Part of a small language model's weights.
Size: width 640, vocabulary 8192, 53.1M parameters.
Training: a variant of Muon for these matrices, 454M tokens, 6933 steps.
MLP neurons of a small language model. Each row is named by its layer, matrix (up: input weights) and neuron, and shows model dimensions 432-559. Each number is 128 + 32 x the weight over its row's rms, rounded and kept within 0 to 255. Numbers have three digits each.
After each neuron's rows, "fires on" lists the tokens most often at its 100 highest values on Wikipedia text that the model never trained on.

L8.up448:131143169154176154184154111074109119106115149178121161150157162146049070097115147136056116132119126150106105148187100153166139091108079063144101090096158124129133117130103118104176176131093157120115121114114143135100144035114047155134158123110169114188146155123107082126157187105124176146135161130103085226093165109166050148074128158101068115113110105115131106142110149166191098075198
fires on: "\n", " South", " of"

L9.up461:220150137213106143159073137131131196138145124167131108174086140172116150137100092156116092130136122110112114143118088114150103161174144113116142127075157095119130091129182125113140070158118147127144153130155143084160152117099135093155087162125153154143147110121240122180101143117106151150086103141124165052160138127181141137088060105074116099121122145170177086096133175102158105127154
fires on: " the", " of", " with", " and", " by", ","

L5.up581:155120138122203177100148107148032094106147130094123161135161133116135101174122150096111157107157104131103182059086129085187153129133148167097157139136179038115111097063146144108189148126108133174067070151133086118106128060138121134087115098119151108108185199113166061133107144106127181146123114173170176124122127105093130100248181078127109105075127134146100099115138149137088079082163
fires on: " and", " to", "and", " or", "="

L5.up1040:165130156116186161151157144058136177084125143137125193114128179087152107137134178124128143108085099127145166124108127125087171123097156103132086087144112102160126089120134156124165158138128126145126125140156142081117163115126119147082129120089187139085138138078195192123142185103084172155128154176135121132193143102148132145118113201173136099126115097135119132067106114175120104111163
fires on: "=", "'", " or", " and"

L10.up689:118102125150174098089141137098156146109147125213090123137115115123166167160144091116108157147118112128143154138138177120201112143176147158103126172186135133173121094184125107086125169134167116081142193089142156148117113166125110161124171143104136161045145104059156096073120118130127175129105154087177158114135162222093084155113140134115079181145141121133135130139086128129114168139174
fires on: ",", ".", "'", " Ot", "s", "-"

L4.up179:167092133075157158150165088194101114082090083164077218140155096135201146174157094083107113093099124160111147063110114147170137127137177173130134156171140131082155154162145145121111124116118082102139126073144150155121146130102127146180122135140111179128095108112129151165108114124169112123153085103131095182142103124186195113146143141120119127019118089112167089095083081139106178169190
fires on: "s", ".", "as", "-", "r"

L9.up156:172127164151135068140075116092144192120148124113150125122106090183121129110091137134132103103124129105119115161184099072129119129172165098125139173125161117076148152141099110140139145123101088135169154102101165107194166154108085219141135130136083093146127108151121092155143114095130141120077162096147152107134173161099114152131172187165102127180135131214129148161145089124136237123212
fires on: ","

L3.up436:123132099191136142150113129182076149084134162202130127084161100124162193093158118092144151144173133069063110120105134120121149170140092123204133116125126154132121136091104081050132129130162130123154105104112091071105164139110152182112125152166027127148121104119183132119149140177069132173209101098099129106148107122115128081167093101131148105168138088123198145118044163128112103163134
fires on: " of", " to", " During", " during"

L8.up196:186077177141116091150191102141142102080099119106120102161111156100104105166142133124134124144072104139117105125140125137154107135099108098149068107094126125141095085114125169113075131059174141100105163094092132153116136132143159096133140138076131145168074114147151093084162145124121168075151177159116115128150132082130128087077156076122070101148104174087117075135175190159104133159152
fires on: " of", " and", " by"

L9.up63:108221142161135116125104195125094084150067120166101143114170133160109094120116112110136060159123091122113123065140118149087141152120116118112189158068109148159091122153099107122133121100156168120102140057149083187127170200111115100139125141144092123164159107098124189156165114118126095105087120080186103098171189149164105134124104132134137172177105138103141123122129126139172161134168
fires on: ".", ",", " in"

L5.up890:146134132161132094103129154093124163090125180099097094150106118143131114082122125087125114095148179080113112193142122160136105188076071143147100109141132199209075115155103090119122135140147148109097113135094105108091166137170166154088168172139114129126157142179134071135153192096105166093102140109095115166098078102135121099107181104127136109156099163089138166165125100156116180136133
fires on: "  ", " to", " with", " of", "ang"

L9.up743:100139103120157107101090064149127123164067134116122129104102089134148069152165175097151126170183136150180106177165091167119063136132110078106113154085139090096139159130158123193100164107113177159147170160185099133127109172148131121164107248141154121090121117171087142169133155091093126085176129125150126152137129141137164145131082148103131104138153151135180105149169139074161097156172
fires on: "."

L5.up1022:101147160145143111127145116161099152099063173110082136112164169196106115138153141118092118103100091134115095076181129090136147164134144132085170144095090104161129062128069169104162129107142128196157124071125097114166148179132130110117139125158105178099164101152203168114096123119094112139105160139140159102134113165074086127128150200085142142121182077164125169173104101127160114117092
fires on: "'", "ial"

L8.up162:194163168135120167110060167100074127197090159173141154115101108136126148078132107151144179119130131181150158144161102111138054157116132174120197101119172156045106086130136138170129093133143118109108115104130170111151100148108155148158125062148115068112126150053174137126177069161093150089076150047130150125113115170134139124060158135085139118144147095092103072122173131115126110119142
fires on: ",", " in", ";", " of", " from", " and"

L8.up1272:109145093105105129166146122088071070194089082165124145165087153147084152116146090149173097157156146117069075164127107100098161141138045184139132155137107100142126112113107179117125112129154165157109165105116151184101151132089138106084138133092080191139142162131154128142133140123157094149076133149080201104140086132115135097122089085052076138167072145150118185128157118120152078129133
fires on: " and", " the", " to", " or", " by"

L8.up299:085196164150193103093107091079152104163121130175118093163093112187122132092182110080120104109111104188060141106132100151130096121202145087076154137136068151164107113104149164138037129065145139111095100147118135171119125168128140119030161157116078133132124015092155183138192119149138153115141084119155162127096119148081152123134161111092111084095135147137132060154088142111081131081108
fires on: "In", " of", "d", "Con"

L8.up1163:118118089152186106188133049131166130143141168148126077186097122196115106138102141091117162152107136179105148127125103102102135151133182114107165155117155183093097120156083087120165157149113106121142170152105096108142151158128170138098109094104161082094188087105150184161098118098164185127052103131065064159182180100138120173146153160155108158094130105080102167132147098145142160158107
fires on: ",", " that", ":"

L10.up745:123119116058147093141154108137105129067138139116116141081137114129123101150100171155097090152141111172170104094187103117118136102107109101134166154130144120169137074121140141123085063107104152142112105177152103154084133149134166103167143155104084110082124101088133125151092120095180138108097225099063113176111108158115121130085161098115142106137115114134183185144170136095047124192164
fires on: " |", ",", " /"

L10.up234:127108112109106122112155078131123148127107126129108149096144173118130150144119131098129153137143137145164111170131189121117123115211141127165151100115145103150113126150097156124136120155204119155118102135108090108168154151160167131156101080049130090149147135150134152134110137200090076104121138094138134067110052170139139133144095143135136169197143098143120174060118105125163177177122
fires on: " a", " the", ",", " in"

L5.up1122:108184082143128107120110114168129153130120205162107086151089079131156152083122093115087194156181113094062137172137131126132110147090146112110153139045146128100187100186181107097120095092123117109146176119108158068188155128122092125105101162173133116089134105154158143139115136088073142071131130093184140139111101149109167109128139150113159113104091068149117128125095189150152096163180
fires on: "s", "i", "ian", "iv", "e", "ci"

L10.up997:101159107089092075162051187165117126152138129069131099158180171123167104142160165168170115086089163159149093160130129138084174164152110129135132128115185129170137110161138178089130135060132154161144157182186134187111105117140121156132094192126081082154145128099173106199140124126160199164125135165111108120114172147092085091134077163152105144161085120092159166154114086136133127136202
fires on: ",", ".", "an", "s"

L3.up208:172113118053211092088092111072114123138088203147146101129155097127154106096109083081137137155108084132160134123127134150168072141122141154152152127155166137173163128117148136147096120181131171069119201074072175174077126146168102115157125146093140163157146093115067116095092174119167120101130200094114145088135067088181141096229062176134135116109094129130115048074088093169158105150153
fires on: "s", "'", ".", "ul", "an"

L9.up779:154093123121180139135078157135132150117221074129116166099141103112141092127084143063110170147081164117088159139082067155112102158110149100157165172103051115177061095141163161036114125096149112159165089189168117162149126134135088147126162113112156088103124155085136135118161128144185166060101167117100126129107150199078074113143173065098135158088174143103132153147141131086098100154146
fires on: ","

L8.up184:112148098174197073140130136141137084098160196123129111131116127119142110074087113150141142114159135109151093134095104111128105156129162092125118133142218129167189091202138123170055085143154179105153120142094087076113145114080095125126111072124135091164161168182121105129159176122145139171103135139142190077152147137109111103183094139214108206029129129103148162091095106099108074137153
fires on: " (", " \"", "\"", " now"

L10.up363:126150077186137177133136142123129137065143136155095095177104140130189089119067158170106106090099150082180088093135083139079114120162145149111094130176122149157151135125128109168159181148186182121087100154138101162106142113083123047067118159172128179114047159034150092132106088176064170097125093160131121142093195139137127086104185182129162126109132113106093163115135135156114115165119
fires on: " |", " a", " in", " and", "s", " is"

L9.up639:155112159131142108184128144125161124090202172137151128156145144109120160096172137116160165070138146086151101115143107106111122069088160137149068149114123130088155115119102138134079102146128149123159144113081092070206150122114101127085127136099146144111136104150108085161183119131140144172089152105154168072141160159105121169168086153094099111146153138118179163102118123136122116100156
fires on: ",", "\""

L5.up229:067151143129145100130129149131169130166072146126107098184166160094110164121104062096116106155203169104131101115147130185123122090117065178105110150149115109132165144068145128080073079137040139151168106106133153135114196175141134127144134174144151179122142076182141048137070154183103134144106115111092134112161106165055115167147149102087166114118068131133070160136115140148133180106155
fires on: " of", " in", " did", " for", " married", "hr"

L9.up406:091108114148175088148162135188169158117129169112138147176094134092137137200112117134060151153148165147143113145164096154148128164130099186088120146113122113109115171127101121088136138114195177125103156137147145090069106161150104157127062122141090120060135130153123130125129109144145118117068108146156111126165135150136100141083099103116222125167175108117145099138136100149129128153120
fires on: "\n", "\n\n", "  ", "ta", ",", "-"

L10.up674:088133126092163143110165176129105174090159124127089111111113164114101131008112156159039095140165114119115109144170119121131156209096097125163150113075149097058166163165099129109125124114166133191108075137170113154174192090184147133190140140125118163141135089145156170102119116162119141141109079111134116146153162124134161116113176145169130134154107153075117205122102130117139139128206
fires on: ",", " and", " of", " (", " F"

L3.up1011:105139166139170093144149108145145091096137082137125164095115110103139121120155157092114149118134216110142157139040109091120093114128083109093144146073136138124099147136095163183116130129118111119129170133102125180063185151141118114097079117092169114181066143109079129101107116111121119140085135068148124131134145195191132115109162179092158075124110095115134122123133136090065142140147
fires on: ".", "n", " single", "est", "g"

L10.up215:132155119079133109097085085158156197110135177113096151134163164082139077123113153084112172066143071155151150126115097173091132085139119094161119145090171130107095165109136165102143101118167164126136117174127091150158152126108214097139148110123084027146127118212161108137144138166127111089137143137165139152127116115150162131154124103083143161115120181095100118153144086122143088136128
fires on: ",", " and"

L4.up566:117137146121157162091126102168130102090119110178161146121104162129168055085055140148120106128125128127114117137098160138112109079179141071144126134119094131183087149107165091129109138142126123110118103118078125128112090136094164089111135126121179078115050163038186058166093135151169228105174120158147080097135144121157076151138162192163084175142147097147081168152120090122163106166153
fires on: ":", "-", "et", " part", "o", "ro"

L5.up809:097063066109151141147166106120147132106125173089155087203199134115140096173109135078107109111145140095161123145163104115138195102074081137084119169140146068163094142147085120164132080133058093179111110126113073137085201105186102144079140144135161171129117100053165073117131146177120147140111098133194100139125163137157119123145119099112046103084126141159126212097146134138098150125081
fires on: " de", " mother", " daughter", "De", " of"

L4.up618:129122162104136128120112103093090090080143167106216182136124145088161044159150130111129139062137125130128095129092118185107091141168183162152173140109149162173169118150094158130121092124115127132164105076164137097105153147149145110113146122156156098110129156198143139143132110138125132132081172124155159183167110154121153081142214135119100120162137163154120150100165062169107166112055
fires on: " and", " or", "ko", "k", "ika"

L5.up1091:167110185146095121142193106173056068077118132136158124150163132153127117102159149103123071142189165132149089145099144151104155160145108174124122130129093133120168162089155139131196141140165110168056127111098076170106121126159108143139132182178122113078098133139182151109139145143067060052108167115093172118150142093082133189095059129093109141139087157116075145069119112134113155110150
fires on: " and", " to", "in", ".", " in", "ip"

L8.up141:103091124124098112141090101135153137181030116182150170152141101146098165149203129076129113083142109088167131138114051168141163173147137154145130182078077101139150140137048077081079120126148169125156185119122113121151124147086167103142167072142137139137134067132139130147087204135071096106104108034185106123164104122088031159105137149132142201153178170130142080122124067086130143116071
fires on: " in", " of", ":", " the"

L10.up1056:079150152133172056089142119174174172103128156121103131122145128139085137164135160127099151172118219124176105131134179145114075146116060138136153115137104131103100097141135152137142099068140102168152139152157116170119140113131135149125131137119120130136185156163131126169157082153158123169119100089116172181071152175141074111062129077088151095131096137158154167082125142041147188130174
fires on: ",", ".", "ley"

L8.up802:170170068119099049150141171077100111164166108112092122178164151144104125129163149160195120152130085105127125139110081132127116163172186176100121121132153084074093112131081148130194081159127097079151125133137140105114150158105137119135097153143124152174150117157128138141138082102118114116122144097125129131146167129109054146082116170080121148132104085088183123109128111101124148142141
fires on: " as", ",", "fe", " and", " the"

L4.up391:127151159143115117143147124108141118170077161119161111096165178118179134192152098108135092079098076108147135124144158083113154125156142114068122212091085087121099123138107184117144161072139091155101123145096136217150084120181131129125109149164107143129183147165080106032134100121105123140168201138146127092158137105121118189135112150119118110166175091193143178126168097105138091092127
fires on: "'"

L10.up843:106178083120170159120176080152160145114128132069146160060165156110165110165175093077143161126169027168142129068150110110095109142115119135137145136145153158111141200145108179150135088172157154143088140141131088118133171102068088109172132119095106120103154124077141140163123062167153140107074132126174169117114112127094103056099052116139135164109085123109137134088097083102136144215112
fires on: ",", " was", " and", " in", " also", " is"

L4.up37:114156107146153126163128108060104101144161159108105147157109163111141088060113170092155101134126102172121154165085170153084171147091094151138135162130073152146085138182129117113134121126167151098079121180091123101135098136126182116095117129156149135132130143112146137108101087137103146120134120071104110111127175183157154133104095108084131146164100158088114094129159191224143087085115
fires on: "ly", " and", "y", "ally", " or"

L5.up81:169114086164131112071185199106156150118000106079142176147128204148115156107197143072148080122109109096095095108131104143127099148109119077142097184136174115118115084098140110114119101126113150142144076062098104116082088140110123119117170157077193072193139174103189106116148131154167149106149147150111084112116055149165098127088178160147125102129158106041139113136115138088110127158125
fires on: "s", " of", "ons", " for", "es"

L8.up884:104106185150112170104170087082094084090155192133122159121116142138148118168130148122099105145163151154136127134089100158139094115146070138130130179109142183124180108161181148126154140062137096121110085191146104132107159177137116117148094219099065144126207127155120105143165097108118141068057133143145098084069107138169102135156117157164082133149122144160121074130173126094039169192150
fires on: ")", "\"", " =", ","

L9.up551:089139176095132097162088148135147127135089133065053136130133142057089123189143095138126162127139091172127139189158129114064163125094127106101124136147162114096096167179093169099100118131143132100056085177176090123126087147089157149150171130092100111108113120152118100178118067171176123139104154109247179141121135119099081108102105159137118198137083119073138122177148084151084165142093
fires on: ",", ";", " Men", " 31"

L4.up762:103109154184133185097084207095121136125132157123163095103129105163125121135122179114074122135123116201165156164115144152108154176128152077160104092132160159114104142138159091101133057138090131096146099105138173118148105140147171104211181150041183141144099150156150158103171153134122176071154119113184109121134117156087167090088063142139155090077164111148160120094127119127138154130214
fires on: ",", "cho", " was", " a", "'"

L4.up1202:074100082158182105127171081136131137178069182183132155110161128126083146096179136118110139123172131121143094128090138174076104179163055143138104144093089155132133111146187170058150105188078171183197103166120160051117130140145135142136107113115116110119171133121119116119160133199102134167101106048107112122082124127147155121126108124160129125144147176114132124140113131207167170128086
fires on: "n", " al", " in", " of", " from"

L4.up1195:235136148082146121167186117124119118090108064102103153086124083136176065184136142056151132070176101079108109122110148123074090136121066112154164103143125115167103136136074136092128180136123181092089189193160107177101169171093163130166169095101108118126131150115160114084106137154177180120125139160124114085064109106138177142135114086178107130092104120161125164111161158176104164168105
fires on: " and", " well", " ×", " the", "ler"

L3.up227:099133166125130115146117147100119103191164116123101119109200175120116160132172111094094108110162091074149104116150124157161125113092183109154178156169081130130138105087165128153061158219167188101127141132093150174153118183132177116150169116123091207135146132127098192099136110107118123121122120125202141117129132120160138156202129198137150160155066096177133103125196134140079057157107
fires on: "'", ".", "/", "ane", "line", "ny"

L4.up514:086205104103132102116138099113088156189096143120096099144145133134100111057158144154150079161127106086106143156090084146151079130093154139074107102156126147145130127153147086092119136082140113071141093149098166120117104165116157152190164183137128124124106067164084117142138125182158144048196152133069144142145131107090150133132181165164140137149101137137094097100099141106113058182133
fires on: " of", " to", "on", " a", "d", "t"

L8.up690:193140165149094135122121126135144135115132155115104148095129139120117114113127139140154138137106086140109185113166077120160168138146102120062180146177115183120140156117103122127173248120166126088122137104161125167137146128146151121132153096121098153151113141140080148151190101175169117064082149165171109126141105146145160112117041124150135143175058167158165119157161140120109122216140
fires on: ".", ":", ";", ",", "I"

L8.up163:105123143101147090185131095104129071181101113104129121173165158173163092092184142129149105165072108131113180122110058143123112101143105089105156159167104154108158101093117121102112105143092088144133200171130117222114112189193182151118118189159102090126113159105154147166082135160140099105122116139092048147161113118176088160129104110121092135202147133054135183155163126111118128141160
fires on: ","

L8.up181:147153170127142113062091130066144096052104124129115158131152097135101092115131119122112072143132166131192158120170127085141114079117085092105118120118181148107116156085184168111121151118129099123081129143082084084138088169143165148087130134111157082225126127105087110175077124144200181106163038090091093083054138134148096147083073152107114155137108147145066121092202106108135135099177
fires on: " is", " part", "-", " right", " are"

L8.up1074:090149103078160149113152095165120125164104166131145176118140151126138082126141116134135173137138168107132116130144141093042115118154204170141108097118108149129104126124128153120117103159165134091104098114132155131084170161120164104117182136076139084122104086122164126106124130118145117174119112091075163122133116148109154068196099120125107143203140245054137117145143153129063112142100
fires on: " and", " or", " on", " –", " born", "or"

L10.up655:120131060100193126103125049145136168089089189101129141095149140139081115109129160178202102170086161122119077147149162092181169119138111096138193133088061194135132142144120135173149119133118085155106151142138162149105091134075147159128205157139142093150135103119149114168129143134066134184117149129125122137127114049109126128095118097137135164136087137089149132179131124105112130184164
fires on: " \"", " '", " $", "-", "=", " ten"

L3.up1173:086117096137140108175149137081111163138092098112096097122134142164080093187167180063100095164184112141111143161186053160121144103096118132149114127123098096139127175089130158116069182106078104115161130148142154128126119076146101164180128132184167150165124115163155116162152135142104045161166127135111113153122082128169165199109129165170108072125129110110126125062086154131105106123125
fires on: " |", " of", "ography", "en", " also", " in"

L5.up88:144157144145134065139115144134107122122139125102090161153102138109163091110155149067176122160080095120111128103146115115145110133209135111134094163150099162136144117120162127140164168119154120152066086201105109073129122095131118135144150098174181124119197122063180152075206130122084184161094143088130132154097131117097084127163156174088128173149102152094128072132180111137138107091185
fires on: "="

L5.up139:146093160189181095148109146173100131153141094125139115180128175094163171166136162088102135126109137093142112120133173118203121131133098166092173135163148130139130078103108107066171151142114149099174122121173107154176113154125130113148132090089084120149107136131089184150194115170079138142110134109168135154089173152135107179094068117120031126118104131175142088157132140104102170116175
fires on: ",", "h", "am", "na", " is", " He"

L3.up581:150186188141172104141117108138176082120072151074069203117153141136172127155123079132101149112082090089135111158132120108165115141136112128045149112114186141097174022121111137124135135141169104130142123098080102169154126140182144178130128165087115119097101111142121117100154140154137155143120135158143130138145146118107142169092161143117108118122132160155131100142158127152065164139132
fires on: " and", "ed", "'", " or", "and"

L3.up728:122169193098120147120140113146164167137176141115183140126045061121143121153163126135100167118140187140179117161153123150123086172167160142148155176111159133062128083111136144119110174168103188154114158100164093143128112126160112131146134140145086126115116177097120123166131130086103155103072097084162105125141168107047128149137134127053152082097115121101114094183113108091133100134146
fires on: "y", ".", "ng", "ber", "e"

L4.up101:112106161141082099168110126172115131165100015144082132098140111122157139120176071099203100112173043120158121192180099087234109130086149135089106155144058171104165085131124130126105146158145133133113120112124139180128131139164110112171101115122138136191139092144094115132095127112123161163132157169121117090084149135113088165060071125106128065184120103194158129085150177114163121174113
fires on: "'", "ss", "pp", " |", " jump"

L4.up1008:189170090150144151212117133171092193134122125086173091042165144066129153099067157175067095130137167109111108138112137118126129104170168081181164142172121159126143130146116123128140167186154078164067124108162171166085065074112071115109122097113112151138095136108151105120178151120058133157112090196075191125142164150149161154148113040094077160138146198153100147142163125091093091141133
fires on: "-", " '", "C", "\"", "t", " in"

L8.up1198:112131156116164129139144116147109113148191146167131163104075067164116126163143099150110214153128171140140146163120143190145123082116096139156139119156118147146119156192162154144100116113133109153153099128133123166172153116132113148153196136118166145180128178158153130126132133165139118155125185165135066102159135156125161130116137103124105125125145095159093156031097137093095211160108
fires on: ".", " |", ","

L4.up22:155133109151105135130173122086126133162192174104065161101084124189091103100110132123043122154118168125162101133126112147078154146132111107106092092056181103113126135091141120115131163166105082141145139100070067135186170151136108158084149099131190101082137152129113174155079221162102113132138122113147173178115135124111140050151155151139114143119143155118123161123157133150161107077126
fires on: "\n", ":", " only"

L5.up12:059095112129087130071081069118140150100052107121098106141154142176171068129168100096124154130097106105118163107145158133205125074134164181115139125154158120091093138140193158136091085121138153206141144137104143193135122123122218132131129180141073117091157158099049132112106129117108095116102126091163092136165119106159185125093096105146146141167162192128168110148135168117097116129149
fires on: ",", ")", " ."

L5.up141:169115097080135124137148146130146107149146106128077122105141144086086134126131132155067107128161154113139105111132087099105101175142128114135129124129072102119135176121080171153110124114147159106153120186119196102206147051045087108103174083093064133127116100112130140131154090137089182117128195065094151184121157110127105103099112106148070158124121139170152064147092097148126058098140
fires on: " in", " of", " career", " on", " =", ";"

L10.up230:100134138155137164167058147103098116148146143142062108153103158152142154132137125145094240126139121107077107158194120184140101071113135090098133116096191161081105096167122095132133148129040164163122100136174125111125131133137091099135166133116129133189145123122146164148100161178143103122144178097136172153181147165110131111181091158132180113198129088146134136091127113143142105139066
fires on: ",", ".", "\n"

L10.up219:112176142112153117143116145160143093179110151177073110172152120232098117138135094171179118128108174127064157122100117153127102183095129041138106138101130142114102118184113128147112113102170155117160141145125141125084153156137098157081164124153087122156137176090199161173120102097152062130124197077151090082129093074144150127122099151117116135116095094130166120120109117192164131170135
fires on: ".", " H", "H", "P", " wounded"

L8.up750:175164153110131112113129131091048131179127120139113150138127168190167095185133132118085094126146075207158147128089063116089126103145149086138153137165138116117082164129130187095117173067181131129107124156174147107120139140097213096105100147090108078074142103129214135119110077144138188106139173067135146082139099115167066125120137083116123135131168131133179131148102085109166080114095
fires on: ",", " |"

L5.up44:181111142150128121144145134101126187112117130139160133107131158138089080066121076130121144117104179145101080139118097130160111121151073081078138113076062140182130108146060138060166152130122142132152127095111125132110149126119111117072131115112126145131087126125104130105143142091103121181142115114117027141149084099098129150105110131073096125072187126110090129175183158129123148090140
fires on: " the", "-", " of", " under", " during", " |"

L5.up654:106090136148137148059093103145092083118056096108121182145109109128078149151230155124139106146105180173148123130131130141155132149134118083137182122102200078155116144110103159156093140157139209193142158151138102135067178107099177159180118186079132126196159136154127109137089186191126176107143166141104128077116094079097146119155165159117133170199169101080125124084148158146161108119140
fires on: ".", "-", "s", " ("

L5.up395:108134137171090128128140107133198142092104071066088169085129061192121084111091110099165120117119161141063120151133114090109150080102124192120154152183101125105132126153121154122101078127136161197081113121122146152082143156124163069137132151091082141082063239113089152097173159135141121129168089124082166091138174091106118106103143153156157143161148165104099189169136152116140129165138
fires on: ",", " in", " as", " and"

L4.up484:139173130183086148152049133120134167125111140100100145098070116156112115104082134136146152091122147129117161117125094154176157165174097145100119129109162076114157100123119199184120135126141152165099131118135080140131072091131141114128131108153106128068081144083110135153056131151149130129076118182117112121099095122164101147072123055134071137122148143174170162141088211127113153138135
fires on: ",", " and", " or", "ed", " but"

L9.up350:107106123201163090098142093118117096115114153110111112108090118038158187168166070127147167099143163117163089121164128101104105102095179121080142147167148115107092067145173136092119107127111192144135145128111136084110099119140099110137089089088166124127131115091118098098085138128137112144088145103164130121141156164076056126131091175212138093165148126109134130121124115112127108160122
fires on: ",", " |", ".", "-", ";", "\n\n"

L8.up779:138108107128117130110152113096087090095162164119145132162143159124110095126141121138092101103105182175099133149161147152115118082108060153122180121135229125072129102086112192123108146153177099103143096116156135115114138120134201190087133148110109128125110130135171160117158117206112130128033134123185092122114125145165115120146109098112081182151095140187101123125133139140129060140159
fires on: " =", "="

L8.up532:163096109116184133125177094122087152103146125110104120120124094087131156131097139139089115160130147119171097164179095109154128138100107152096085095135200048136137090144108052155130098090145148154128129112084149146175105110093094088119124160145171109123099165130218138146133126210095087155099081088068136140157164140073091146124057128170118111121165149099130131078134096157214127171164
fires on: ",", "|", " However", "-", " however", " for"

L8.up1036:172132094154165159126114156151112130167088112137127148149122124158068123169112143182147069167125195077076072163142077148117155157085170142128116177151141148108134109127157171068059172099145177092133132123116097138099141147156150110098108095136115123158097115130136114115113148138130138079109136194136158157168151121141116132103176169110124118090169096111079111135144111145114114169128
fires on: ",", " and", " a", " or", " |"

L4.up431:098153100079129158073150201137116173106113122148127086103098088093116139128161142152160152145118155151133084118116136125175163077113105081165090149122123143153140109102178079162177138164064088149147104096088093089122109112144126175135077169136074175111078135126117126172113136097059145141163099097100136143131138150163141156197130175132109190095123142145147191171089162161096096120096
fires on: " of", " During", " during", "During", " under"

L10.up247:159115088146115151101112143099127086153125147135066147132132106121138113098126123124132139123175134147121101133198093126110113153126095140079111174089179119077076114105088087110076075171084143191125123106187155072155084048079118167168114166087188140155124098108142154095122075165058139127052106131118116123152172158126141114063146117152069146112166152097113111124081076151148108113162
fires on: ",", " in", " of", " and", " with", " using"

L8.up1235:066160159116135143103116170125150130105154134101088179120074088096158185134154100147151129101139191099191152175082102143111140111141156110128148142077167128156117132140166087088116162158191120125173131133110115143188122110107125161150155138112138143111112163117194125171228128146175135087094192143109142115101092171107099126179120140102123134148196167115145074080085118107076093093182
fires on: ",", "\""

L4.up681:089140135137147218120080072060104109086131128115093107181178137104074083126113177086177139101132139083151164051102186097151120151185159133106132103108147110087091084105130140099172115074135167075146105143107082135145173132149158139149109205130151101150145151150164070146138115235076089072126169074103106100109154147158156202170147139119121144172129109155177161165175070081125124191142
fires on: " a", " the", "\n\n", "=", " Bell", " UTC"